From a checkpoint of a small transformer trained on Wikipedia.
Size: width 640, vocabulary 16384.
Architecture: RMSNorm before each block, normalized queries and keys.
MLP neurons of a small language model. Each row is named by its layer, matrix (gate and up: input weights) and neuron, and shows model dimensions 368-623. Each number is 500 + 25 x the weight over its row's rms, rounded and kept within 0 to 999. Numbers have three digits each. A neuron's up and down rows have the sign that makes its largest values positive.
After each neuron's rows, "fires on" lists the tokens most often at its 100 highest values on Wikipedia text that the model never trained on; "fires after" lists the tokens most often just before its 100 highest values on Wikipedia text that the model never trained on.

L5.gate422:487489466537531507517521513491544525496486534511551485492478506486489506503478526504484477490521491482498496524514510459490478525493512524478488560478515501500476545549526479502520492456471489476521527510465534540514506485460536498509506522510514527512515545490485503503485517503503517486536516525500445509560494510486499520549525513503524498515498580481490472498475546502498531501508543555470511492467535487501525475490492434471504481536500462504461521542499483511456488524484520529532556551471482518455489536454501508509494466461507468502467511503467555462557562495520565482468546451521493518529533532487460571475520519500514521488539503507496507487528477509502513498496466466497484480522433477529494561489537475518481546485478512494568506478525513500508476494539550
L5.up422:498520476489546507492496536502513491483496478515487492477488524514486510500529539510432514474487492485495522549481502484503515492486548517475512513505512511491479511565504476463521488481484469490534481484474476509532524529509503486501526528483542523499478494493517484528484512500493492522539487497511491450496497524496475433494444520484475489497492512504516450543514516480488540535491535479507507519492489501540537480481510528495490545514485489472491499524451452481528517504460478466515508504513504500522501456489531480486511502543476525533514472524486542502499482534472535475502513465451491542523440535529491524532508489498531501495492510529491488525473510496476512482481512481560478506492511465473502487477516505469488520550457493482485533494495516491579519499494503
fires on: ";", "ow"
fires after: "0", "1", ".", "B"

L10.gate1191:511462510518495507552535518493504515493499474495515478453536480479497580491492498520481512524440495477531509503501505479493477528496509505526493498480523510499547505543509489498448487498512493471485537496450528482522500455490488562503516460547483499481462552493545492495547507493508509473508536516492439487477468493507548497477488479486485472553534507475493520498480519433502484579526515504516478514557472490474518478503507528487555503525502525504497541495466459531555481490520483500457501493482487507497509500544492474483507484492494529490487531488501454478468499516437502451487481505480516474473540528473484490485500477490504502490471517444510491496482491509538519512490508481513465472503527511464517512516494530522500484490464492491510506507512523504545496536510480
L10.up1191:468495480534438501494457491499499482510503492506543451523514545504527504496475519494518493472517519499508515493492481511472482527534513489503470487464503460514491502490502474537533467490473530465533515513518467439485459507522545490521523555531500474512521525471542497527525469484445504506508499501500504466483464506497492516514505529483482520477523522559516523501525537523519496520524496529490485512514498504516487484522478491491554510488477537478477522507498460472517494495505539509486520487497473524523482501514472460525508494511541506502455505526454525501525507516547506499452472503496467511514490507503499492490494499529486478505521513509541498482463481473502490471479507524505500505482483515496548449508451535525508552485525449551505474509503519490531501524500539
fires on: " ", "–", "1", "2", " Count"
fires after: " |", " ", "0"

L9.gate336:504511513537498470503521529472488497529486499456542499487499467478520504526498457500473522495510502534492490505480484478516510536529502455525526482507457527471483462466514515486547521498531526523493501479536530480481536468503471472475494496553486498493477498548485544522478521475512508517479542462495511519511497446541509450486474499529508470486527470499455508520506450502464514518521519478516501472486493543538494480518472449472509488484505529515480528504517487531512524489512487518504523491534451511456518492493496481507483464485493526460505494496509472466513472493475488526516488496463479489495511524512461531439532547550495493482517514529476522534458498511512524503541463499424460467524517519484486501520519514498511541507481531506520514511509504510493473442516532
L9.up336:491525487497486473457497519462432537498473468498481525528487539491502482508532562493516581519523545464532470508485486530476495519506500481499488501455486497472502493488518490517497485524467502462510508533503483519478431497522514482534522534516523514530489469453475544524519493501536520518514545501538500501492462485557509533505534532474504548490492484502480503517536483510516537466550506530474502525485499506493495480501471555531496528565566515494515504499512485529492535483456487509470493495530524508510473483527472493486515484536496496475495486469479473437490525477497520462550503461486488488509500477507492484521438485504490544482501507470513459498467465546492520505502500519477503526533448493450516540446482481506514458453470471501530470496535520491492488505481533
fires on: " ", "–", " ("
fires after: " |", ".", ",", "9", " to"

L9.gate782:509491468510530489501544494467449481520556518483544507479448507466493484547504529490484526534515480540448469503486458485455558510517504449497495494505529508495478464466522515465541532527463517479503504477493473481493520460504489514476516502516514486475488470473479503431502512456473507533505503472482507517475491519472485476504482514492507508508483517491513471485487526503527474549469483471501506489510496511494519479497546510521533502475491504507526496495519481450518556504492513538528479494486470520469487487484463510469497515523468534442510490469517491517495484466535499500489520452519497527471502528464479506540478509506521547479464525489493509499479503502514479524509517528471508501548566479506537523509496444545489540505501481500486471471507472516522465506493490
L9.up782:527507523525466480492484495480492549500494519511517490512459492483503488493485535454462531516530498520563474474512487505475535512547516476515495506475477474465487527441515523493503538513540489501495489545471505484493483463474502493482502505526489493500486539483452541502513476499467466524503546555515524495445462508513473491467495496490472494523486477527488520529508527495477492467502506484509505455533479532515463494517546498473525509463466527486491514494496460479517514473495475509456480517438518511479498514523519512478516510481531535496507533484496528501459535514510508512476528502533494500483498521461506510482538506489520519480489485474445520495512487521487488506499510504484502510491532496529543540477484451508530500523523487531509440498480529535515457519527527
fires on: " ", " of", " from", " American", " |", " any"
fires after: " |", "%", " of", " High", " most"

L8.gate1208:501485485451515526504503510509566473498489507513467512477513536503502512469496502442472526527534458524528434543508456501488562462476481502534522523515493488464522509525477475466472475456455488474505504495517468501477491474465515492486476507475544508525516515528483483491514464469548539525499470457532525532499511494527479499534495503506505535477538483480502503485518493482481510479482449526517531506530484481535492517493478476471517503502508490529530464492462469498473463538528528502515480496525501499476484483513487504461517525508511538507500504544463497442524537461521508518492513484492506512519457495523505485527509503443547505511495490483470557545481475472524490496508515507466522512487461484467484516493515469499467492478496543520512505513532514521483525472500493
L8.up1208:521533475523525520483497511500503520552506482497478561451487510535539532548478516475503530525512487495510505545519501530504492467475512482495516473489494485499517517532472461510500457498510517507429482520518477475486495465510532520516491530490551483482503498499498462461528501482480521473546511519542482513495525558515484524508508482475529463486531493512511484519525475488487496503499477519506496542511473514527490464506489415489487490484490494521511462505484527492518501475494495516522504505520483485512474513516524524457516512535458496522524514453473510479519444514490513517560494519463474474475513486541489502504489485562514478502487431519531510497534525504500449460527488517530522503475501557474555478519477508517493494546500514475486474482497498555508501465524511
fires on: "-", "|", ".", " of"
fires after: " |\n", "\n", ".\n", ").\n", " role"

L8.gate1024:468504514506505519499517494431501521479483461469509492522497480490496481507517509458516511509518483527500508504484469529484503515509483509479503521517505504517493542506481517487508454536510538478484546518516474513507513504518463545500544478516497523546510534500492521498524498505518549490489548512476502492485498459450458468485488537504499541428528503501485494458505488504504516499507497489516512475518501492485464496487514478466493522499538442488509499471484482497505511488492499474518502491523489550498533492521537454544521489503531508505505521519492510484464532567460495441526485535479543539500485498502520512471543485520494474518546549467517484490473518528492481520530463507520470511553493481499549503485450470477514508474515500496479539508566504551505475472477494
L8.up1024:483469491505503531492515493544548494469511476524573521521503502475497532518509528527501483538498507477487488490501499492480499461503514505501528516494469456507492512475503507503463503503537482478499504559509503517524459480485525458538517515472499483472475486437511578532499484503465518505513473499471487465508489520555557487521476505503522534478467528474512467498473497508454494474500486488494517490464488470516495497509522510524512468478494494529548497503471474528520493464506512517493498484520515483480484536535489493491493477526505503441499471515525498436508493456516530513473505493528499533493486512513435476467511493479506496427494560447511449479482496503548494500495520505512492513512537488494494460510536484483465464524502517505525490517470519475516516530514533
fires on: " ", "–", "0", " |"
fires after: " |", " L", "–", " W", " ", "5"

L7.gate1035:577497525469507435495497505506469509480470490466491502523527511523493522473494493546506538526508491470494503504491520482494478457470509493484463526523536501444478545470492501474547489517465501499481530501524534482477491521490538509487530461512470484504486517442529471474511480473485535455465500533461488482506492523485510488463456530516496478455492553531523557489469497512485504487534469504520505500473500489504493465483474470516475578545485521506480512476515510430454462521521488527511526521496505484519465497512466467525481481497523537504539535482457499482524538494520516484498495489524455480520520475474514467496534502512527481491488558504495482489481501434537535491532462495489525492449538522511518488503501509506505477463501519488510519482484523494527472487515471
L7.up1035:503484534516486512548516493517506504429442455476501512494501483514522537470466522482483498494502468496493509493549467514490555475502460486512510518510439536462533478498470443474493534538513464468532513510520455484514532498516489505497513510499559490527512468479514525488533464480483512531473543488499479522502529468507531535557483496508492527470526547494532510500501484481515503519492490501528526504480498445501501528481522494471523487494509518483486483545487493514535517483502525544526529485494519462485459466515499490526478473505565531513510551506504514517471491521548471477525484496539497504516494475503476503545509521492475568496486509511489537521512469502506496519454526499493485523478467535510535485511495518518486527541538475525499490544535493495511520516516533
fires on: " ", "19", "20", " January", "18", "n"
fires after: " ", " in", ",", " early"

L10.gate1000:489544469473493532487468486488475515507512494480515504514466499507482503479481525470530481531512487500546517473460504481489501482514529498487504493509498471484497473515490460556518454514501476485436559523497492510550536445516525534516511496494491477511477544511526485492490508515509496465485486540453476499480491508526517443513520518498541474488507491483561493509492484479524505518545523456503513505462449482496487518510558503476473543514463550476472510483485483483486460551537538457475495514512495517453497538527500458496483499492537484483510516513507498487486520489461492466528468488472519520487497525465482531486486489529525465493523465466529492480490521517452484428495493460467512484523528512482503484508525490531500527475425524537479515521539501542459502521521564
L10.up1000:549500493506480513484508519533508494555497522487551491540516506517535487481503533476531426536515519516486472458481447499495471532506557495506544498525533507441487513554499532525534463482522510502505543493512549541505512465489490489504502488503524507501482506500532522521495495496516501473482538512496518532493480480506497507489498551490485483488480463419524468504524478496523481526476514483476523532512504506527469517481475512486510510494494516517506530495501534502487522506521494470541553521486471506461521532532500501488497540482474487472503461477486498499522460504526556504511470511514487516506451508473456487520513465508546464494516508541480518490499532532481464495493476488490499473517497505462515502534501505499548493513478460501531459496482519489503491486483490
fires on: "1", "2", "4", " |", " ("
fires after: "–", " ", "0"

L7.gate865:486503493510521479520515484494492454493545515504502529493485489513532525491479512512541488556495497491490492498478485471508499536497473482490498495521525510503480513493552542479505458492504487521524470505564465489511522523465525502544516488514486495448567465476529513505522480481570508466508495470488558477508459491523530495494521497530481513488503515522507502472490508499534533499501471499493485474489507517507534466465463520445491493467544492522505473533503504470512503535484502554517509495505472512502506503499501476513475492486490492500498505539502464509527542489516425527501510465500499473571480476497470472508523540533470480438537510548510493494449519509505488486506474530499461464489474471482506541501484489506497499517490520513498529542519473474501462509514491
L7.up865:505483451527536509571506490496501525451499491493522531488480480516510508489528531521465483508546499497491507495515525526477487488529490475484500508485516515507529533525490496491507526459536507543497501502507546502475554470506514463499497534563524507496498499527498523488509529482539508492474501461500541500444514516485489515500511500514493478500467490499472488481496469560470494468450496492543500528505498507496497467511473495486521529520553456451464503459543448523473479460498515484493498473516522507513508508532523477461506478465528484491504457494494471563411454499502521511513546474512529471483505475522492470475477553504503471493488508526506510513473525502520496472510465483544512548502508506470528531466473536509485506491460501499498446534507502478510548530510573
fires on: " ", "–"
fires after: " |", ","

L5.gate629:489513516508546486498483483509479507489505485498517509521567545504504501511521470527522509480543486567507478462495522507525504498461488508537481519488518489486453516445522506550525444563503500500484519514519546504483507478539501519509527450523472492509481508514507497490504520495496544458483498531475517474508501503504517459520529535443494503513530507516487510526498464483476529482506466519491514513482507447490493527510524530511496512503471509543526480495478505511497464538462475500524508528502507505504500516518505497514566516537492559469498519442510503485528476487492522491474493536498523477491507468501479518516479513506505453507524439525492537509489490487511517520503471517488476471465496509483500493516495483471498500511497501490535506507509501529558511518520489
L5.up629:519532498525488469492471496513498528533458508480491489459506483485432547503497498489490493528491514514531470508513487514512507501498520521520491464490508466534501464540479537500467507508449479467537509465494490484469539490424520530490484519482504481500524493542499524471478492493565506489519495532519491474483503489505500493506518458471535517463501524547510513551492512523532531473444530511502481468511488533519482526493522532489485469511452532500511515493509472509507479506485474506483473503506527478491536508484470489518503495512492484547489487519538512541506489516544505510507521477516449481479513502538530492489500512482526532459496510467442500503511504539538461465477457542475477469454505509463472521519535471480495487496525520525517478505523493465490548506492482
fires on: "19", " ", " November", " March", " after", " April"
fires after: " in", " (", "In", " ", " the", " In"

L5.gate848:510520501491522518455490492459481498485506492514505494497481499474537539490487467472481495485489531488515554512462449540505472477471504480517477502517522505466550546504539526476504489502475542502532511531494493499519501471520510554525474482446524512504514462517485531481482521507528480518438539501499444453505458510534521487500493513511536538513498520428444507553493483500493486500515477510448479540494510560474498513521485491477491498479494479538534510500509524491522514507519491485524537476500462555504532466511517537485504535489475547512539508502506521508503474496493470533478488518519576543515518544542509490507461479475538474540485499519502486496527500521554516491525593475512529533504509501445501498455513493541470535509500526468486504517500486538519475486533490
L5.up848:522467480480484531486464523522526525487545514497523498524538511481504440462524521489493501500505533505520507449563466486522485526484481473509506543528489508510535497526524458489511499503475564503500476516497506493496537461454521468493507454493480506489514509557468478489512475465522485502494503533516504493507447552454488517473504532556490473473517503519518467492464517540510522467523496484511508469505532478502483511477499519491510505499508488495520483488454525521510520510505473495509518484497463525545489487514499493529473518484571509536502469481494515476452449478477527524520442469464522481488471498493514514513526491531483492524504538414452505476457506476508533467508516500510495496548521487455470514501496540447493481523490522500480502498505477528496477500506492
fires on: " |"
fires after: " ", ")", "+", ";", "*", "1"

L5.gate394:522488525503507540485500504436523498499487536519479439473476513484460501466524487469524476501505479503488518543483467528473477472473518566493499445529490478462514499516493539513490486497511474457519515467498491517515509522478476522507501491481473513530499504480499503485450566538534480531509522496527497503511482525477496471485512477490489473456513471519473491477522467487516479479529483481520533459514492499508479454495485519521492509483487508515492547498494515521508499472502502521493461517522467527529508506509474535500504504476511507501565483525514517514496510487489512501507518445482554496538460487487510513485497500512520424491470527507524485492537476531519494499482509532478540498493516491472479526497471481535489479517523542511527516503475497499491540487455515
L5.up394:519503469528416508474475510494496497527506522492470532476483516488509498547500521520496459531500492496527464492481521488518495514571485518464493484507504503503496497524491472477507466508473503514477474480476532496529440497496537471513511460552471528481499493479541480490552463466492537495495514487522492467522468481514470446533520554514457496524474508495505530474497531477467482481450505492477468519515459508497504479507506490497500499491509497503522449499490520517518546508500545528514529501508504506520512510488474489480510527498517495453484495514474463484489507498498527540481527525494488492487511524570522476557500512492505462493507500462492488549508505475466488492511507518472509505499518525496496507526456481514476482497475466515506515489482505494476455487489501
fires on: "|", " |"
fires after: " |\n"

L7.gate917:454527495547507538522496458529522494532523502539500532559481537513462499472492458562499537538495506489460523497531477501502471518542498504533516477459499525509544481522479535503482494507528497524488494513469525528492479510473536519523497472518514489514509515468516489483507526499502507473495511476465480508517538472509483508491526502497533541492523464484514475506487510500485482510529475511488539520522403545533486523478506528502487510473512454474472522489502514567500452468514506528487500434502522492453458512546537493556493519500529501498506527471461465499493510526475529485512470531508501523529481503465474484506533518552490482483510466507546485543536525482499537514475525539507467534500472503534506500491500538466517514530514475486471491497492526541493518461519481
L7.up917:496465482475484507535532506471481498487509503469505482537491541482492474509470523514508482503494506534542463521471514487516513506511558495498483521483508444478479500473452572516472511468556557523437477465489462464508502478518512482471460473486524503511510500490498487529474523503502492536499468499534481512476529511454496512523476474492492499506467485545506477479543478502513501496516487524482513486518495512533521514458512493513515484497515510502515507480504525448505493450484530512525490450495528507499525543513518514524537477424509503556501535506513534496490494491488515496527533489527476491548502525514553520482494569502480466500521525534481516491479488488462538506497523510509482507519498472518498512494500565544466517502460501517503524504517531475498496482518494
fires on: " was", " is"
fires after: " it", " It", "It", "-"

L9.gate1173:488523492499498435507463540490482518468530499496444497489506521523524498513512460554464501538496525508509518479514486502471533432516543554553565524541479524491514481541527508515503450474503476533495508509513474504462522503524472484545495449504543501538495466508501465511535501489536552494481502453519527471523535497519509514459514512515493447502527490514548495477525481516477519559481516480491495506485475512504516489494490524519513513513526510459476488473434486501501522516502532502524506488498461426496495494477443498478497499529549524445485534551524510525492477487486492506502499495475486531540506500468507492492525504485499492496514501536436493536508502486501481504526517478484499489488482482512498513525498500517539488512503469412517464543517497506504502466510508
L9.up1173:516488444499472487507481533476481523474505473449489473515506490520511505551480493503507476491496482506514543540467515517527482488463496529480473520501488473432477497464497474513514525503528522469485456543453489483527467505551518495496524499496505510509503436487458491550526469513498473473547515508480477538507507519458491440515506499461498552473530526467528488498510528490497528522510473466502509518494457441522531505485468464511512504510511487497494500499528496448481526529560510494491482519527528486472516488454493530501538534535554516506545490471475530533496494503500527502533523514463470490513593510492508522522494490500472499463522537473482512523498525497526468471475484479521492478530506507480486510519471483449490499523492516509513432470499475485533519512495520
fires on: " ", "–", "ept"
fires after: " |", " L", " R"

L9.gate602:534546498514539492467482520512476540489494499511511514487447507495504500509491463511481487526498488475513548479471473491477543514477471496525520500556537487540483518489481477465493485526496482442469477505487514495506471536523457513497542512492493532470470479468534473487499497484488519505519506479472504470516489534505466488514487499480522470489510501505520480526515462528488531503492479500538529502485477470542481483529488445502484524504507495522518521519515523517511513524550482532511520521487487523504470489517480474491500509477497497455509550462506505504504548490461475499473475527488468494523552507502528515503561491500561560494512460530490475509504491522536498530472482504508469467515469511501480457516507505478471544471504501460480526526481506554453497462527470
L9.up602:480498495489509473502466514525509537490512545538490538508514561476487533497477497572528482497505528505509519483531519565499498536479488493470506505516489519526442478514504467486496539537494522483476569524541568506517465484519521509477514550528504515448483494487477466508465521460503485463485502507535482471465491509511510514500528493500526528491510479501527483470502473519506539523494489498549511501518509461487486547510478486519499507510531533503508455506498491514516505506576526498462493506501522486485508451465477480502483526481488489492472486506498457471480514513480514511476507494488473502528522459489478490511505548477538520501476490511500471525488488533517500519520488518502498520521476477478533456491501501463524527494518563458497517505526471516494528486488493
fires on: " June", " January", " September", " July", " August"
fires after: "In", ".", " in", " –", " In"

L10.gate153:502515520527542514522478527456499517547532464457478517534470479489482496489508498506486518483484503531510521510491554493528518461567517494495487479494525539495581469495482476492509498511503511529436490479460477529477483511489534485534514429539470506475502493494521486469496532470519472461482476506500520511471504480526464518518506525521486520488480489499491502469469484487498459578487478456476490548479478485534499487525522510472541522474513461489477530477525477526485507481485526518538474469488463491488488536487511523477525510483456471476502521480544495511516517535488439513491554496497505468545507516519484512523506489533472504509546507455504465494483493521497482515505500473483538484536470538518492450495522516519491490478543516552516501544506561479518501527518492
L10.up153:493483481514496476500511536508459478470496522504486471501484524479479474518465475499475494520509562483486543545535530501516448503486494518475525493487490499490549556538446493518496511550530462477489505470483531484508530487527483489500442549510546474500495510509480472540452509539495481516495484489490486489543495493422535464535467525477468515451538473551492483517541517494486496538492485518517518493526434487527502483514484504530473515481523500475455482494474458473475460462519492487451504507471493539537506516484498481544484502500515429507512483510477499502481462467495508461526511501481472498543511488513502533511462500495514527439470500548525536532488506506523530512506497538468519489523484529459493527548508464499522531460496500492508490471513491521493514547482535
fires on: " ", " |", " out", "–"
fires after: " |", "38", ";"

L7.gate15:484469519495480531491495466467475489496510479508526481566467516463524480467469535482488493502492466495527498506519515519539460516485481468464487476482570519535487475512485505500484475567538509472506490518571496485490503514491508503506471501532497500505489522518498555469468486506533539504519541539460490509461494475500500450486503518471528484536491514445460480454499487493474468460522476519520490476484508510517488528493505499524517484463543462504590531479511488500469503492514484515483493530513491539500508491556511530502486474488530493449480523473480515473470491499491464494472514494481494472511511498502525516459502519486533477501486480509506538500448500462496499513527512535492531545483528494519521513490461545547465455489500461539521506482575548514527484547537506
L7.up15:491472464520486505479512496494501473479512481516526513527524478464522485579468498492420516556470516482472522493512506521549515501527464433519396546458535491545469538490516527503515529516496487528527478477536506485477531484502470499480487460473537553529505528492522486533480485509553508473512489501508467471531455477463494527490493488525501503475532476450477494496478470535524471513522474534526433477507456520504456497527516495477450514471493517505488480537508537461505553543529490520501514524484509513526494526514528480507486468496544480476499508501470507533519500465503486519499462496528512503497536514505521499481487495535480483488525523451506511506493485486513461499507488507520514548489449459509511505438508505538460519504441483534483513513535460533510506497520497
fires on: " ", " |", " semi"
fires after: " |", " L", ":", " W", " the"

L9.gate546:514542494502506492525502491451506532494496488484524548503467559464519516478503507478526527493501515492493463469542480482514494497450521500501457492474541527484455516464508540507487488530503500539466498482518543500538504483502537447492481501541511506471539533475519526489489495460454510437450472528526473483498488534519485522497498492520495489514508554499495493502512497495493509489531465529532511528493487462527495562519505492456479464504569514517486476509497534475506478522527526514503531487508521514469488499543566495489519515520478541486492518472512495516461506467514485524494499538532515468462475492465468515489459499483461501511496455513479493527472482532524501520486481530512506507481499541517502516513504507490472506479487470504534483514525490511525496503534490
L9.up546:520535491520504456519481484498486506510459508508485484494498536470472447498481464514514500514526470515511504491509470518506487497566492499554478528494535499535462520489495540454496534474510505481525515518511499510551508504479536532469462498530491504492510475518504529513534506540524547514499519489504482520466493528518474469490489492472507477494464512489506549492522516544481507484485531506500506445504484512519496506494473542496511525521475523497507503481501488469474528511474505512507523501502529464524491532514491518481470493500497463472471494486506524498490494491562501530508464492538484482473472540523516526557483480459477549486497489504497478497511505522458495514507470523525490492522482511494503531496506478423542546510516419503537478482481513508532519505486508
fires on: " ", "20", "19", " in"
fires after: " ", " in", ","

L10.gate1021:501504566513479461478477470491492526514496521503472506502468502471489531485463539469466472500469500531503524458516504486497536523498543552524494480547537514483521491503511495483512470492513546555512542449459556517487503551512432503534498499505478482512506495519496521520505492477517484517503494487518497477496478533569470477529512506494498539522475527482534489489472462508475485534497459502521506501479501457494505544454471502500513484506511519493510501531527554521495518530490536489496505491466542501425520508519512506512533496518471502511522476518490489492472495458474529550494492503530522506522505508510491515515490467458493507505484532552487520520438507503495489538491563495504521469487467505485492484482481509452507478501514503502504489533494464444503535513499519
L10.up1021:528548502511522496509512525495504530498538447477472503491505504510546474512485505513519523564495498485475506507450515506511532484475503523513498531522466501498429540505489512504498504495439509490544510473488464509469529506500477536508506527510526503472514480474461493496528487494555519512489513511481497494532534518516531476513521499484474525454506493460501500546507497449483486470494479503576525495533533520512468494522427521469500495480494468490534509446487521511481507536477470494491514520495498534474539556497471526506479470451478515493510476474532510494472526517499460517495509504489504514522503516561510467514541540532540477474501489542535531488500472469548512494514457493490474529503508508538506508518484482493495498466500494468493535463463486504488532545490438
fires on: "20", " ", "19", "18", " (", "–"
fires after: " ", "–", " (", " the", ",", " a"

L7.gate718:548478552516514529475496481487464502473509446499439494510512481524542511445529471550517539496548489531524499508503499520510502464494508461510510467484521490462516515508569515490493428529521542487528479484497497474495499464509477533477529549496509563491484508507474476477560501541527539491495514501480470530497535451468515493493454509469488514456470522489489497503534531505475474521505500538487489513488525521546533499477487507496521489475491491519508487455495552507496513535516522513514511510437512519489507532493510490500503484519489485510517547487491487509515518472476448504459530495477484545488533491473602500488472510516500471517484470513531453519463481480528473505521484477470488527491496529511509470533518493506484533471491497484482502501495499511513490489524492
L7.up718:508471534497512475476490518469460445518513485456450527491542450519525530460505490496500499479489477538487538467507493500504532525488524494505520509461504460484484481514534518482497480495503502496477464481514454506483534479520536536495513508493489500503533525452493465489564479527512515464512473494509490508534514504448496499535526546439458503477553515512511501543539510454480480479500486535508488474501493466495549507460503491513440482494524514447478481465510528485475473516473509514472500518469499483489477506495507492513514464499531515490513521456516462515477552501492521491463477454471483538452569469458515496487494521548508454529478521529455489522488487489484489514496482505476555535539478551470553463529472468510511508529497513480495503445509510520502493505534507
fires on: " ", "-", " |", ":", " held"
fires after: " |", " on", "\n", " "

L9.gate148:519532555519517496480506503495507494540523493504489469497493539512519555482469564467485526529466511543467483512461534503526451499498512506538458486515497532496460452448498485543520515504500481479468489455518462482500518535510521491509487544489526490522461497475497493506494502527459491499524526581517492517520496503419458483504474514513477472462475534492447454453473507537519526556513478488476556484501486501494545535533521495564497506504519471505501459476498530534524513489499535489510483507519530498475475509526541517451520523541504516509525502531470526499494530457531512498491518479513503542516465507422501529484489496539506506502548473481503532489536496499499524568490467555535510515487530505517527479484493519499474480479483550530479507489528503512572494482496524
L9.up148:519506532500487528492512486481463496529473451527500542531507544551473493508480482490481482499553521508523498489504483458474503455543508520552448504500531492494496519491480491470448472477484509499523462450504512517517495487444445472519518543466539520469503543494496528503518500515507497519518528500523477484507482493496491544443547488507508490483532545507507468529474534551518529508529473481472482493517538479490459517469508511436521483482447514474539506496476518513467529533469464474515488568505464502520507493471494519494541467465572471474493495457476508509478531523466478496468517507505513534464495518506508510504474496526469533455472547487499481494529489484536481464520508501497493486452498500480466535492550455514518447533527520492502497494485449463505430519541484
fires on: " ", " the", " country", " city"
fires after: " the", " of", " |", " for", " among"

L5.gate980:533535549483544516511481515474485461497515506489538486539450508521547447517520494500480515508477466498454504447473486521534489500487484498486503496439515474506464443526514486501472502493489488514525522522519507529529511493491457533470475481498493542464502521461489497487425515485501482490483494487461483463507529452535494517516524514528479509550514471524518521485509514521510482497503480494483558505462499493507516505529467541515490520489530521507482525486522453464497498444492493561490515538541485508500443513557555518489440499480503507509465477510517511550518531522517484515546455478539514505487499498545522506499497512487513495482507516520513483484516517503470493501529526537473499499519532501455537437442525508487465545500508471514511510501525485464490500524486470
L5.up980:519513477436503474539487497485475476506523468507503500500472497531516474531501491515494470477496505487498509465470487519488495491485447472528511492443535489495476497514515503521478520470504482498552538529524517555575473477505474545479481473516521526499534504508499503488478494489505503505497496527522473508483484477534481522521528486513474484457505509540528521482495518486504500490483517503539477438514476499511486484481469503487506499540496545495496498527497458451503499462494493528469517495471512523522519518518488522517485512467479503520441479512528515512512542518539539476490446508467500531503497463507518525529531519514479546533550535525523513518545504518493490484539534501539540493470493505512504531479506519471545513565516480474528529523519483515527484520506460
fires on: " ", "19", "20", "SN"
fires after: " ", "born", " G", ",", "G"

L9.gate450:483490497505489514544494491473471547512487471496488503428518494483466492478491511492499526470508481505467482485522497469472476463513516555485487500494531490499483531529490470465477513521506528531502523486542518491492503548483539538493487490494493476468492514502523492544486464539465509491561489510516482478499504483513439506456480511502461515494519485501496517528486506469501517473514455529541447508511468468490492546532486516510480535549493489519484478555472506537496472546454557483472484516491469508529486505511525479509510517516510418528486493459512528510481509460564501520504497509512486494461526531483542489493518485499525509477477497497480501464492495450522480496534479539535492498505505523522525521489497494578530502552490493526471524476476509507518527522507485
L9.up450:516534497474513483478530492541499532504511499475505506454547475481489477472440474518517493520491488513496501511533497504492483477502550491469527507542476486528479530477496503481493508540479489477471495504543515447499498520495462480523443466553493469480460451499530471485504512543538512557517486499508539522492479513496560506512487508500515515510528487484542544525509496523564456518476507496512474480488495491482477472484517472499473504563465512479472450539497508478515492505534493491455544530491566480510512525535515491509503477438514524494494485478564505495471486513531502500446524497484533499513457457524483503499499510513487491480493503510517486439465506489507487476514491542515508442510513480523501471536495482496471530500489468492498506526492500521488515519481519
fires on: "19", "20", " ", "18"
fires after: " ", " the", " ("